Part of a small language model's weights.
Size: 13 layers, vocabulary 32000, 77.2M parameters.
Architecture: learned positions, tied embeddings.
Training: a variant of Muon for these matrices, 817M tokens.
MLP neurons of a small language model. Each row is named by its layer, matrix (down: output weights) and neuron, and shows model dimensions 384-575. Each number is 128 + 24 x the weight over its row's rms, rounded and kept within 0 to 255. Numbers have three digits each.
A block is one neuron, or neurons of one layer that tend to fire together. After each block is what it responds to, as a language model described it from the Wikipedia text at the highest values.

L9.down617:187141125150182158171180131101109145124147092119109144155141095146145098165113146133074168107133128127097132137129123131154083124139083086116116122131121141145116136116086141134116134139117154113105130134102142155147118095130158174133145088142075109140151168138131092099105102166128084127127111113134131100101163134111112166176144132180113131090083121182172132160142165132125130111137138110121117127129170131145128127099130123117111104126179105163144148150155136144087113096139113103111122134107115069105124125131159160126149117155134116121124126156131133100120126101127137095
Indefinite article "an". Mostly the article "an" (and sometimes "the") in running prose, e.g. received an honorary, had an abortion; also "an" word-starts and table numbers.

L2.down204:133075159127136115147132159097120123104156094121147157164140119152121110131147115120111163118142126156107121176107145110127162140106087096112126083121119170157083147147155100118127127131120161110140123128125132146117136087142117194101144103142169116137135104128128178168150101127133146168131065144165096099118152135100168195184088131093106106128133111106126112131109099138141103143134127144149139138128150132101148121140109150134197146140126173128164163130131133114160111132107120093120141117150056132134150140123129124113150153123089128117099137097125109100125090145116150151
L2.down342:117118126115111138163115157165167116103142150150149145140150106118158121131130183165132161080122128125124133138140128141083134120123078143125116136142112115124144124144147119082124171122085147134145129136134100132148124143109122140116181139181080137124102109133088178099154138126114078110117113116189132114123083127120124114147139122094168110122122136121090119193156162112143116118107157085142132125175103118141125108178154140133135087108152105121133124148118128104119166159120149140107110124147175131171108110136097139124122149132151115097142095066148135134106125091126114120
L2.down675:164131097176141134088134117107109136071102124089126111136110122128165108145103133158119143129106119172111157112162130129117132139108132124111143149123148140149107147103121123117123188129170164150098136108140117142123147138123135122122135105143126117103122121131137082129142127144139100122109152143124130173167123139130139115117153133148154163124124094151127117153159148111150143105128117140128132104084126135175177120168076117130153139154128164135101100115099163149107136145135173140076152149131118136128157115097186077134143144103086150153140133142087148133116098102104117108
L2.down1514:103115145125128107103135143094124084105157135108152139130154117119093121113166097087135125147123131153067115157118088118138108119135121137112105093093132128127109119184185139124116104121157134111136100129162149129110183123059126144137141086134110146154128129118138133142143135098106119137109131114147115145119133139138120163155144063122122107119074101100107131104146142079131133130133132137140096147136181120138113129157105121112135155188111145133068147117087184077157118142151116134154139113125112108133091116122081121085106169176124117132123123144100107177156100124138141102
Pieces of foreign names. Accented letters and odd word pieces inside non-English names and words, such as í in Gaudí, ô in Ngô, j in Kajal.

L9.down386:156113138111166123163135134131136149105119133120151110123157093127120155123149132119152136148171142130135125123110111148114108104115109150163063125098107104136151163131176118108128137103123101125135132153131096159088162121131132156135102102175128157118164115115166097123140159140109127155130129147126098154141108136145116132155089115144105113113107113144101110136123121091165111124152144111150132126174146110164120127132089171080135069141115104080124160143120153134105119134167128103110132124117176106132156140129143138088150138073114155111089117192074081116111098141106155173
Mid-word fragments. First or middle pieces of words split into several tokens, where more must follow, as in Sus-picion, s-ac-charine, Bas-quiat and De-obandi, plus occasional bridging words such as also known or similarly.

L6.down384:143158082121122100123137104116083096113154132109109115101190098174121186151112107115103170162107036107103146148103143131136137137114150155167088140143128131138165128135151175121115148098154082123134140125137144113128125131118155144135092137092092098120140159150161123135110104151127115147085140136127154121140165119108118150103130139127082140134068119135133093134133074133112076151159123149134116124129124138135126117152134144146160081121165154141096105182113129134123078169129152085158138131176157148136098183139117135134163113149126104097103164110133140164181137130096150103
L6.down1357:118149136100120087126121123130124171132104145058127131122142130123171136129158115161086109142095122171128123102096100125110114136144147184176140115153105109109126064137156121134158115108095100150137140157079126125128106163168119154145165079123142087086142150140109138141131115102082122131163097152138139144074135100112151153113167089148168129077146127126136118154157160147109107140168067146096100130115056110132091128106124144140111094168124140114084139143169116127124128123138139118105116135132107116146149087086128112115147144112142128152135119099142129144149150157150114136
L6.down1647:103157142116188140157133171103142141141140135127109106089153121156154113128113139106149109121091145151089149116107109129140161133125108130137088123122157103117143118130165123121084123159121123121124092107165153095149150110080172136122099189131149122143149176164107111121085147094133142116116109109106106118119154158110118109135131171119132141164143118154147133128069144144112103131171122190134090129158111146113153097158136117131115138141155140145124093102127136099148122148119132154151128142111148132114123129127178121118121097166118134152151137123137155122107125140128106118
L6.down1966:134119108149058109122166132181086069138163127140077093125135074100113171145081113111144100153116138136128148131098090123094103132141124145136157149085123090145101101153153119143098146148175139155162121180145136136140095130053111147153157122115129140179109170168084140132121182099109088079146146167101136095159115122131127140121157123146163134149090104119120106162090165132144118091112141137132124121147140121090120135133098115093134098110112125115092127130149116121106117095144114125113091116149146125120150129158152098113168121123130109115125119141152155089101143151149134139
Determiners opening noun phrases. Articles and determiners, mostly an and the, that open a noun phrase right after and, as, with or a verb, e.g. put an end, and the other actors, possessive 's.

L6.down462:148146100145158095138172093139161121148099133166081133155159093133136126131134124154126162126128109145123124091101116148097151129063117096172111122142081112108158137159156101151124137092155138158139161123132087137170147139092129100151084092126129120128091115114144136145163093110134128093138112129128075127153132156176135103096124136109132101150129116163157118109126128097162114108130111085116148131120132070120100124124164089117125123143141146101113172151119122135148128184146151125126129142099169121117074158130104124124168155147125129129129130178122160129144112114143142171
L6.down1352:140126164165105146180151105108168122181126137125103119134146090137149138123116109112118127140141121139116150136102123150146143136085105134151115140106107119125119103122141099154066127112155105094134098113191134094116113147151106167122116135133096108122124073160120102134159144123151145143131120132129120110133152149137103094084144138125111093150111130171117094147111116135160109113128125119070160102120128086097088102133101155134131093084108123124142162164139111129130105110147123101126143138138162133079102185085111119164113100130135114130139129144139071156124117133094153155
L6.down1732:165110108138112157112108122153150077110114095084162130132128139152149083144099106134118129108096138103110133113153152153156142126132120144143114148137102127122161109147127098146131133070148137107134138139190136086105133167134158147130151137078126128103132091101131136153107115108149104091157156149127117132143112115116110157132116160135136125135120107117147095186124147124135134156150122126151091116096175122101121082091101148138181107070132097124077140160127134110122155128148119147132105124156139132112129116130108146112132105161089120159106115094112131152111151137109134117
L6.down2036:137103115129123142133155155115151099174096133136140092148100111157141109158117129150168143160148124094094139140122097212142161100112067155124150104126097092131132083143123110097143092089149131097132156107095125098150104075114149115147107160110137163143105135113168099146125115168151147133138153137078094134165148100135099128152168112143099087094147107106122130097157096080124104159102124129130123112141117144122152093156117084137150112107147137117136131092106134113133161088163099093112140157123127106092117124158081133105148112094124154136102117099114175118100123136097142168
After s or S. The token right after a piece ending in s or S, mid-word like s|addle, s|leaze, s|accharine, or after plurals like Students' and suppliers and.